Part of a small language model's weights.
Architecture: rotary positions, no biases in attention or MLP, untied embeddings, normalized queries and keys, attention and MLP in parallel.
MLP neurons of a small language model. Each row is named by its layer, matrix (down: output weights) and neuron, and shows model dimensions 0-95. Each number is 128 + 24 x the weight over its row's rms, rounded and kept within 0 to 255. A neuron's up and down rows have the sign that makes its largest values positive.
A block is one neuron, or neurons of one layer that tend to fire together. After each block is what it responds to, as a language model described it from the Wikipedia text at the highest values.

L2.down353 [129 118 175 129 105 129 114 132 163  98 147 105 153 112 100 111 124 115 129 118 114 162 109 127 129 145 134  94  98 121 117 106 142 123 180 110 126 137 129 164 134 111 170 137 137  85 116 141 124 125 101  97 157 106 112 142 135 119 107 137 171 154 152 141 124 130  88 123 149  82 134 146 164 186 160 123  92 125 169 173 110 131 143 124 147 141 108 123 125 101  61 156 131  95 133 121]
L2.down413 [100 101 151  84  94 161  99 153 103 139 111 118 105 145 118 104 118 136 110 131 138 128 102  88 116 125  94 107 139 144 143 140  59 137 131 147 156 117 125 161 130 108 140 141 120 109 101 114 109 125 130 146 108 110 158  94  97 135 133 171 166 126 139 158 146 118 121 130 138 111  64 118  94 165 161 107  94 124 134 115 169 177 104 135  92 139 138 145 145 163 146  98  82  81 135 164]
L2.down913 [136  76 132 174 130 109  67  83 153 160 173 150 129 139 123 135 147 112 107 124 123 134 123 121 133 144 154 154 112 106 133 128  93 111 143 134 113 132 165 119 156 134 136 114 145  86  83 151  89 132 121 104 135 157 119 125 106 161  99 138 138 125 130 108 133 106 148 162 114 111 139 179  55 120 126 136 112 133  91 154 105 139 178 177 130  99 127  93 158 153 111 176 139 128 109 158]
L2.down978 [124 146 106  96 150 110 134 152 107  72 136 135 108 175 111 155 126 120  97  88 113 114  97 137 131 105 117 107 136 138 108 130 122 103 130 139 115 125 145 102  77 134 119 158 127 131  99 123 115 107 122  89 131 111  94 148  96 133 118 102  96 152 130 144 134 114 144 148 124 123 146 137 138 116  54  99 123 139 124 125 191 137 113 176 119 142 114 131 153 137 114 147 128  95 125 118]
L2.down1040 [ 86 143 156 122 159 145 159 143 142 134 121 150 127 142 104 131 128 145 140  98 136 116 156 135 106 116 130 128 114 131 150 141 122 118  82 108 176 138 141 156 124 143 124 138 173 122 134 104  77 110 119 131 124 133 141 118 110 121  96 103 118 179 121  92 130  92 131 148 127 126 122 168 136 159 126 108 109 118  78 133 109 153 136 172 137 103 150 111 114 138 121 121 124 105  70 131]
L2.down1083 [113 151 142  87 103 134 101 157 152 107 138 126 121 138 148 139 116 137 136  91  96 142 116 133 102 124 106 110 109 137 104 111  63 136 121 155 100 135 148 116 146 140 127 129  99  73 153  98 144 113  96 138 131 142 154 131 139 155 146 174 150 133  80 103 113 151 139 109 128 146 113 122 141 149 149  79 147 161 133 155 133 145 105 172 131 132 139 140 101 162 141 114 116 116 133 102]
L2.down1113 [196 125 148 157 108 121 111 124 139 136 106 135 156 132 120 105 114 151 150 142 160 101 135 164 104 117 132  89 163 113 137 164 148 159 140 153 131 111  89 117 150 144 138 147 171 117 136 133 129 135 152 115 144 154 134 141 117 169  86 132  77 125 100 114 130 137 144 152 112 145  61 110 138 134 180  79 139 106  90 113  88 126 151 113  96 125 110 145 112 170 144 136 135 134 113 153]
L2.down1168 [184 144 126  83 145  97 100  81 139 141 120 134  93 153  90 112 106 131 114 123 104 107 129 155 129 146  87 110 130 102 128 129 137 128 170 126 140  85 122 138 115 127 111 125 157 128 153 140 121 148 155 132 100 113 137 144  79 104 140 179 146 148 135  96  98 142 118 126 133 154 128 154 168 164 107  79 158 121 104 119 111 111 157 111 133 123 133 154 181 158 149 108 143 155 137 128]
Foreign-name subword fragments

L2.down188 [118 123 134 135 153 136 102 140  81 152  97 125  73 155 117 146 135 145 104 180 137 149  63 110 140 130 121 148 128  96 152 125 132 150 159 116 140 139 148 135  95 107 120 132 153 157 128 146  84  96 154 143 139 178 136 118 143 145 115  99 144 110 153 113 152 101 119 165 146 129 125 133 103 133 112 157  98 116  75 110 101  61 110 168 124 138 113 110 124 150 144 134  99 153 105 157]
L2.down231 [163 122  73 176 109  83 107 108 106 130 137 100  73 157 138 154 160 117 113 150 116 122 118 147 114 133 121 121 128 163 112 161 141 108 115 122 155 134  97 116 101 123 115 137 117  99 102 139 108  92 111 119 119 160 194 164 155 113 144 115  93 140 125 140 151 136  95 143 141 137  74 123 153 169  94 152 110 128 146 122 117 106 142 130 108 134 129 123 165 123 134 144 149 154 148 126]
L2.down297 [122 149  99 167 105 126 111 126 120 148 146 114 115 138 151 128 137 100 133 135 130 153 115 135 117 109 103  85  82 158 129 127 176 125 154 142 111 107 143 157 166 146 135 124 144 100 126 151 112 115  99 162  98 133 136 146 129 187 133 143 113 113 154 197 145  84 105  95 122 146 124  87 148  86 145 142 112 127 121 101 128 129 125 132 129 117 113 134 115 187 157 114 140 154 123 119]
L2.down484 [158 195  96 144  98 125 164 156 139 121 140 130 163 102 131 135 147 120 146 155 161 139 131 138 134 107 121 154  97 131 188 162 145 125 102 133 105 143 114 175 101 119 118 112 106  99 141 107 111 128 101 168 149 120 155 135 122 109 142 138 137 135 122 132 167 129 105 146 147 138 131 168 158 142 112 127  84 131 136 157 122 128 120 120 110 148 145  97 126 112 100 135 130 116 101 192]
L2.down734 [ 93 162 135  98 112 145 106 113 108 131 112 154 122 120  76 104  96 110 100 149 106 146 131 155 160 106 147 126 144 122  92 133 198 142 108 105 168 172 100  84  69 113 124 126 156  96 148 136 120 126 141 137 116 150 120 124  98 127 138 112 167 155 117 115 105 104 138 157 101 113 124 108 150 105  81 129  79 105 114 127 151 136 141 106 120 147 141  93  98 138 136 117 131 135 146 121]
L2.down811 [121 148 122 184 117 125 168 151 138 150 162 147 152 121 158 143 117 116 135 131 162 127 103 126 105 129 121 158 133 150  99 104  73 132 175 121 126 139 118 114 143 154 124 147 180 142 119 123 114 146 120 143 112 122 168 137 154 107 140 125  95 111 127 129 120 118 147 121 189 123 122  99 103 160 205 110 161 115 125 148  79 138 187 165 159 139 110 121  99  87 201  98 105 108 128 124]
L2.down891 [125 136 152 114 156 142 152 102 144 151  64 106 127 133 139 106  89 122 121 128 144 118  74 108 112 107  98 137  95 204 135 144 134 155 139  78  84 104 145  99  89 124 118 141 117 106 120 113 148 111 138 160 130 132 158 121 134 136 144 104 100 122 102 117 102 127 138  98 169 176 121 143 130 168 165 136 131 149 124 122 127 102 112 118  78  88 139 127  84 104 130 122 201 144 140 104]
L2.down1032 [143 109 142 167 153  93 158 119 123 107 126 121 130 144 136 154 133 117 120 171 135 110 135 110 115 119 146 119  93  95 102 172 133 113 139 135 151 143 120 156 142 118 125 156 122 122 165  96 117 127  91 157 129 144 160 139 105 114 161 149  89  69 149 155 154 127 149 112  96 160 140 103 130 148 102  95 161 161 111 125 126  77 137 126 118 134 127 116 122 104 165 108 114 138 151 157]
Institution head nouns

L5.down231 [120 107  77 103 126 131 112 126 124 101 151  86 120 151 130 125 118 115 125  89 133 121 160 144 120 129 141  90 155  95 141 119 112 118 133 126 140 151 133 122 117 134 156 127 114 124 170 142 133 121 152 145 148 147 117 151 140 103 143  73 115 135 143 145 117 133 155 128 106 117 125 138 100 135 166 108 124 118  90 119 100 114 101 174 124 137 148 107 129 113 101 112  69 157 144 125]
L5.down340 [102 154 125 164 143 139 103 148 138 126 146  94 173 147 125 148 160 148 113 125 132 184 131 139 107 132 187 173 131 102 125 185 135 152 127 148 154 127  94 104 148 130 158 141 148 103 139 113 111 126 115 117 153 136 137 120 102 134 106 183  79 160  96 146 138  84 101 129 127 132 139 117 173 133 159 120 134 104  95  86 123 120 133 183 151 140 100 137  82 115 145 207 125 132 101 102]
Inside multi-word proper names

L8.down357 [151  89 153 112 151 161 155  79 107  85 139 123 112 114 136 105 145  92 160 144 137 120  97 146 185 176 150 105 113 134 152 135 137 127  94 109 102 160 110 129 108 141 166 122 129 142 144 164 163 172 133 150 129 145 125 105 127 148 139 138 129  99  88 124 161 169 151 122 130 120 135 111 152 125 143 128 129 163 141 138 111  88 116 100 153 132 147 157 106 131 138 108  98 152  98 148]
L8.down397 [ 89 129 162  97 121 182 119 120 153 126  86 137 133 169 174  78 113  94 134 139  68 132 123 147 116 137 103 119 103 115 139 150 126 110 149  93 114 142  86 156 137 171 156 148 105 118 132 135 133 126 172 102 121 123 146 134 111 129 108 151 121 107 139 161 144 152 141 119 113 122  97 100 133 155 161 153 130 105  84 110 111 146 129  90 143 112 151  97  82 133 126 139 123 129  98  80]
L8.down701 [126 124 153 180 133  95 127  96 107  98 142 134 114 113 140 145 175 117  87 152 121 129 151 136 155 131 106 116 101 122 121 137  91 152 137 117 111 151 154 115  88 113 115  88 118 115 132 130 133 135 118 142 159 148 142 175 139 154 155 136 111 139 144 146 127  98 113 125 175 151 142 109 145 162 112 103 121 136 120 144 133 138 138 157 113  86 138 121  86 138 112  94 142 162 140 129]
L8.down887 [ 96 138 132 134 121 142 132 139 130  76 116 148 159 152 153 130 152 142  97 132 141 130 101 100  87 116 117 133 137 170 118 106 114 188 114 154 138 125  97  92 113 196 170 157 145  86 151  67 173 121 128 155 121 164 116 119 133 164 123  83  98 131  99 124 140 123 144 119 116 171 154 129 153 174 115 115  95 133  81 144 123 170 184 162 130  82 166 121 137 112  80 104 149 127  98 110]
Mid-phrase predictable continuations

L5.down711 [128  98 144 116 129 173 103 125 178  81 151 120 146 158 120 108 116 139 103 110 142 163 185 134 123 144 139 131 129  73 117 134 126  80 154 163 101 133 143  96 128 145 114 136 118 113 110 119 123 109 101 123 125 118  97 116 127 110 114 130 100  93 115 106 110 170 135 129 143 151  93 102 100 165 121 132 130 118 131 154 135 116  96 135 106 166 165 143 160 162 121 164 109 109 129 106]
L5.down741 [ 98 133 140  83 150 125 133 138 146 132 108 149 101 125 158 135 103 150 120 134 179 134 139 117 152 131 121 146  96  97 147 136 172 112 152 135 135 189 123 100 135 123  96  91 110 150 113 127  91 110 198 123 165 112 121 147 113 132 171 153  98 136 130 125 126 111 147 144 134 133  86 163 101 141 112 151 118 102 103 151 132  84  72 135 122 146 114 161 135 157 125 141 131 104 123 150]
Section and paragraph breaks

L5.down779 [115 152 101  73 142 121 101 130 125 126 116 120 101 118 130 154 130 159  81 129 143 137 124 108 137 138 157 106 108 122 119 113 145  96 145 107 155 148 132 120 123 165 137 115 166  92 110  99 134 136 159 155 126 170 133 129 136 118 161 111 136 126 102 124 178  93 126  94 155 134  90 142  90 136 123 125 119 148 116 113  82  67 103  93 165 118 150 128 155 130  99 113  84 165  92 182]
L5.down840 [136 102 141  85 125  94 132 148 149 130 132 104 131 133 122 111 121 136 115 120 127 132 135 123 140 159 160 101 123 115 135  64 134 142 182 140 124  91 171  97 102 140 133 119 115 125 109  71 102 110 149 130 136 149 151 121 132 125 123 160 147 162 183 185 121 141 142 109 145 104 104 149 129 110 113 127  89 120 111 102 151  84 130 129 147 107 116 112 136  59  77 139 166  98 133 109]
Relational nouns before "of"

L8.down18 [116 119 121 113 126 125 155 146 131 138 138 182 128 167 135 143 144 154 140 131  83  99 149 133 184 142 119  94 130 152 146 138 117 144 156 121 134 152 125 133 154 159 121 147 173 112 116 138 119 154 119  96 141 136 148 142 172 130 138 132 149 115 154 147 125  86 127 154 154 136 109 108 153 137 118 153 131  75 112 142 158 139 143  97 139 147 182 126 127 109 130 128 133 166 123 140]
L8.down628 [144  94 167 143 101 116  93 115 133 143 113 109 100  86 143  95 148 112 186 133 148 150 129 111 129 129 132 143 110 109 131 148 127 164 116 153 134 115 166 188 100 136 119 135 143 122 154 130 135 124  85 116 139 141 124 106 133  93 148 133  62 149 113 150 142 123 163 166 106 125 158 127 137 157 130 108 156 129 114 135 119 107  79 170 111 133 138  93 140 122 110  92 133 148 155 149]
L8.down756 [ 86  83  81 121 120 148 152  83 158 147 183 108 126 102 132 109 114 141 139 123 155 122 100 117 189 129 156 125 186 125 106 155 121 154 140 149 133 171 131 122 115  91 121 153 122 125 139 140  91 153 119 161 127 144 105 130 134 144 107 139  98 156 109 111  84 158 150 103 145 128 133 174  92 123 159 143 134 116 134 125 154 140 145 144 130  99  93 118 109 138 113 120 114 120 121 127]
L8.down902 [139 141 122 119 129 132 161 144 126 144 120 103 132  93 116 145 107 103 167 131 117 150  92 104  55 105 147 156 134  98 114 100 141 121 122 158 123  89 121  98 167 169 108 130 157 132 137 158 115 150 179 205 171 117 111 117 161 127 126 108  87 119 128 150 134 163 121  97 109 144 125 102 122 100 140  91  77 123 173 118 174 166 132 122 104 125 117 108  70  94 114 153 128  93 136 116]
Foreign personal-name fragments

L8.down8 [ 84  85 108 102  89 150 161 101 149 160 154 125 150 142  98 161 126 116 128 149 116 130  89 142 132 179 152 100 129 144 124 129 140  98  98 116 112 122  91 135 137 118 169 129 129 133 149 136 133 118 117  94 143 118 125 138 120 151 110  85  88 166 180 105 189 107 143 167 157 110 127 113 107 153 110 102 121 133 132 145 113 131 137 124 184 126 168 148 116 109 143 116 159 149  99  99]
L8.down427 [125 107 130 127 166 127 201 150 130 137  93 131 156 102 123 113 152  92  85 116 133 125  98 155 141 125 154 114 126  98 129 110 148  77 164  80 108 145 151 116 128 135 162 138 118  80 138 138 135 153 157 107 105 118 155 120 122 102 129 119 147  92  89 150 139 129 128 117 122 106  99  82 148 149 106 104 125 130 112 130 131 173 135 140 116 120 123 132 133  96 114 104 140 179 130 133]
L8.down1090 [100 125 118  83  80 135 175 120  94 155 152 167 138 161 116 186 109 143 102 137 108 124 117 147 159 138 124 130 137 125 155 120 129 100 160  84 134 136 142 136 121 157 141  73  98 145 123 112  98 114 182 123 126 143 130 141 144 172 145 148 136 148  89 137  96 123 124 150 139 135 116 110  96 103 113  97 135 104 125 143 153 101 143 130 159 158 127 150 130 110 131  94  75 130 165 182]
L8.down1195 [171 124  84 115 142 130 142 100 138 143 121 101 148 103 133 166 154 111 135 141 171 121 122 152 156 122  96 141 107 142  98 117 105 155 116 131 141 130 174 166 104 124 121 123  97 107 129 143 116 123 142  99  84 140 158 116 130 113 134  95 129 151 146 123 109 121 166 154  94  89 108 115 118 114  98 143 149 154 173 151 114 121 177 146 140 102 126 137 134 108 110 115 117 153 131 127]
Organization-name head nouns

L8.down794 [103 139 114 131 120 137 107 123 128  92 137 137 142 145 115 155  39 139 114 104  91 112 115 136 132 130 102 126 138 183 130 133 110 136 157 137 102 121  95 125 130 137 128  77 130 134 126 120 173 100 177 118 177 147 123 105 120 150 144 111 125  89 119 137  90 123  81 200 146 144 117 120 126 117 138  75 135 150 151 120  93 171 121 116  99 137  80 131 124 117 134 131 154 130 120  84]
L8.down816 [109 111 123 207 132 149 132 110 125 126 104 120 117 104 145 123 156 126  80  93 155 113 116  98  60  96 122 101 161 106 124 132 142  99 142 123 120 123 116 129 111  66 110 134 136 138 134 130 125  61  98 107 157  47 152 122 173 120 121 151 151 107  87 112 130 190 148 140 128 123 133 100 131 135  97 124 144  97 148 113 124 140 138  86 103 105 166 117 131 148 101 128 107 113 110 116]
L8.down1048 [167 108 143  77  98 119 128 124  99 140  66  89 140 106  94 125 146 145 148 154 136 113 102 146 154 122 132  91 171 126 131 163 136  94 166 123  91 194 138 156  82 134 108 109 153 128 134 109 136  89 118 159 133 126 108  83 134 111 121 114 129 167 122 144 134 122 124 143 145 143 141 111  93 173 120 150 105 102 128 125 155 123 139 145 199 135  92 135 151 130 126 114 143 136 143 113]
L8.down1056 [150 150 122 204 158 162 136 114 139 133 123 148 101 132  67 133 122 108 135 112 104 152  95 135 110 126 142 150 105 138 115 120  98 132 147 109 127 135 123 153 129 148  82 128 102 107 136 166 121 126 107 111 105 130 159 159 108 147 139 158 133 164 141 146 111 148 158 146  90  99 129 105 143  85 149 146 123 133 161 120 142 158  96 121 120 148 137 121 122 131 163 133 144 117 118 123]
Transfer/acquisition action verbs

L2.down8 [147 117  93 168 105 103 126 151 151  72 114 141 140 170 156 149 119 119 119 113 138 144  91 159 119  93 158 132 163 108 153 159 114  92 109 181 166 111 148 121 106 105 121 165 101 125 125 142 137 132 139 120  93 147  70 125 119 132 117 124 146 137  91 166 166 138 156 154 152 138  98 147 177 133 123 109 136 105 132 126  99 122 140 176 161 114 154 132  91 133 132 125  98 157 104 162]
L2.down182 [ 96  98 101 117 167 137 126 133 160 143 122 110 140 143 155 121  92 145  89 142 126 113 116 134 115 113  70 130 128 160 141 114 127 154 109 152 102 103 186 101 122 154 144 104 137 115 109 105 172 130 123 117 114 122 157 127 168  99  71 155 115 143 158  96 101 132 149 125  78 104  83 118 123 123 112  99 114 120 152 106 108 175 149 107 123 111 136  82  95 120 121 119 119 145 109 134]
L2.down422 [ 92 163 136 191 122 154 117 147 160 149 140 154  82 130 171 122  99 151 125 124 150 139 126 134 136 157 108 128 105 107 148 136 116 180 125 110 112 149 136 150 149  83 131 116  84 120 145 121 109 129 105  98 144 142 118 112  96 133 142 156 140 127 135 128 125 105 110  84 147 125 130 109  85 107 148 147 106 121 130 104 140 135 130 153  70 106 137 142 132 120  90 105 164 102  93 144]
L2.down478 [102 109 142 122 151 125 136 107 143 139 123 123 143 115 132 138 129 209  76 161 127 134 139 138  91 195 129 143 127 121 119 144  93 179 127 104 161 113 111 147 114 143 163 143 127 137 137  47 109 115 126 136 139 147 157 119 138 168 119  93 100 148 145 148 139 147 156 135 166 113  97 141 132 158 136 140 168 110 146 144 167  95  94 117  86 129 109 149 123 151 133 154  99 181 116 107]
L2.down800 [144  70 135  94 107 130 126 150 149 126 135 126 132 101 142 126 150 140 159 139 149 156 139 121 144  75 128 145 136 179 145 133  86  85 132 120 102 138 152  86 105 138 109 117 121 120 121 107  75 165 135  93 127 134 167 138 141 130 132 102 133 120 180 113 169 121 136  95 115 125 145 155 134 109  84 131 121 126 119 130 160 177 157 132 101  98 185 116  99 151  91 128 119 155 137 146]
L2.down882 [173 119  79 143  94 152 119 120 133 139 148 117 121  80 165 135 138 137 109 119 143 163 122 113 119 131 107 151 120 109 125 146 100 102  98 147 112 125 120 123 122 150 184 109 119  85 101  76 112 161 146  90 126 110 100 167 153 100 160 119 167 149 138  97 110  98 157 110 122 123 167 111 100 134  94 122 119 126 162 112 166 109 191  87 116 131 116 153 133 125 174 165 118 151  89  96]
L2.down938 [ 79 142  90 108 126 119  79 146 135 134  95 143  98 155 122 152 112  96 136 133 148 155  89 170 106 109 110 137 160 123 144 151 120 150 110  99  90 101 151 107  90 113 152 117  74 137 155 142  95 129 100 116 133 134 121 100 142 133 147 126 124 121 130 113 162 143  71 158 129 130 154 135 129 130 129 128 151 117  85 133 137 121 143 145  73  93  89 153  95 126 142 153 112 134 118 128]
L2.down1020 [126 119 130 118 126 150 104 157 122 122  74 162 127 146  94 117 122  99 112 178 135 131 125 176 150 153 131 112 118 123 125 125 109 176 127 135 107  82 145 144 103 153 105 131 142  93 137 165 153 136 102  92 121 113 123 127 101 138  93 134 107 160 129 129 168 124 117 117  97 104 108 134 113  80  77 114 146 139 163 171 166 149 149 168 109 128 137 108 135 142 160 138 166 108  99 159]
Category/kind nouns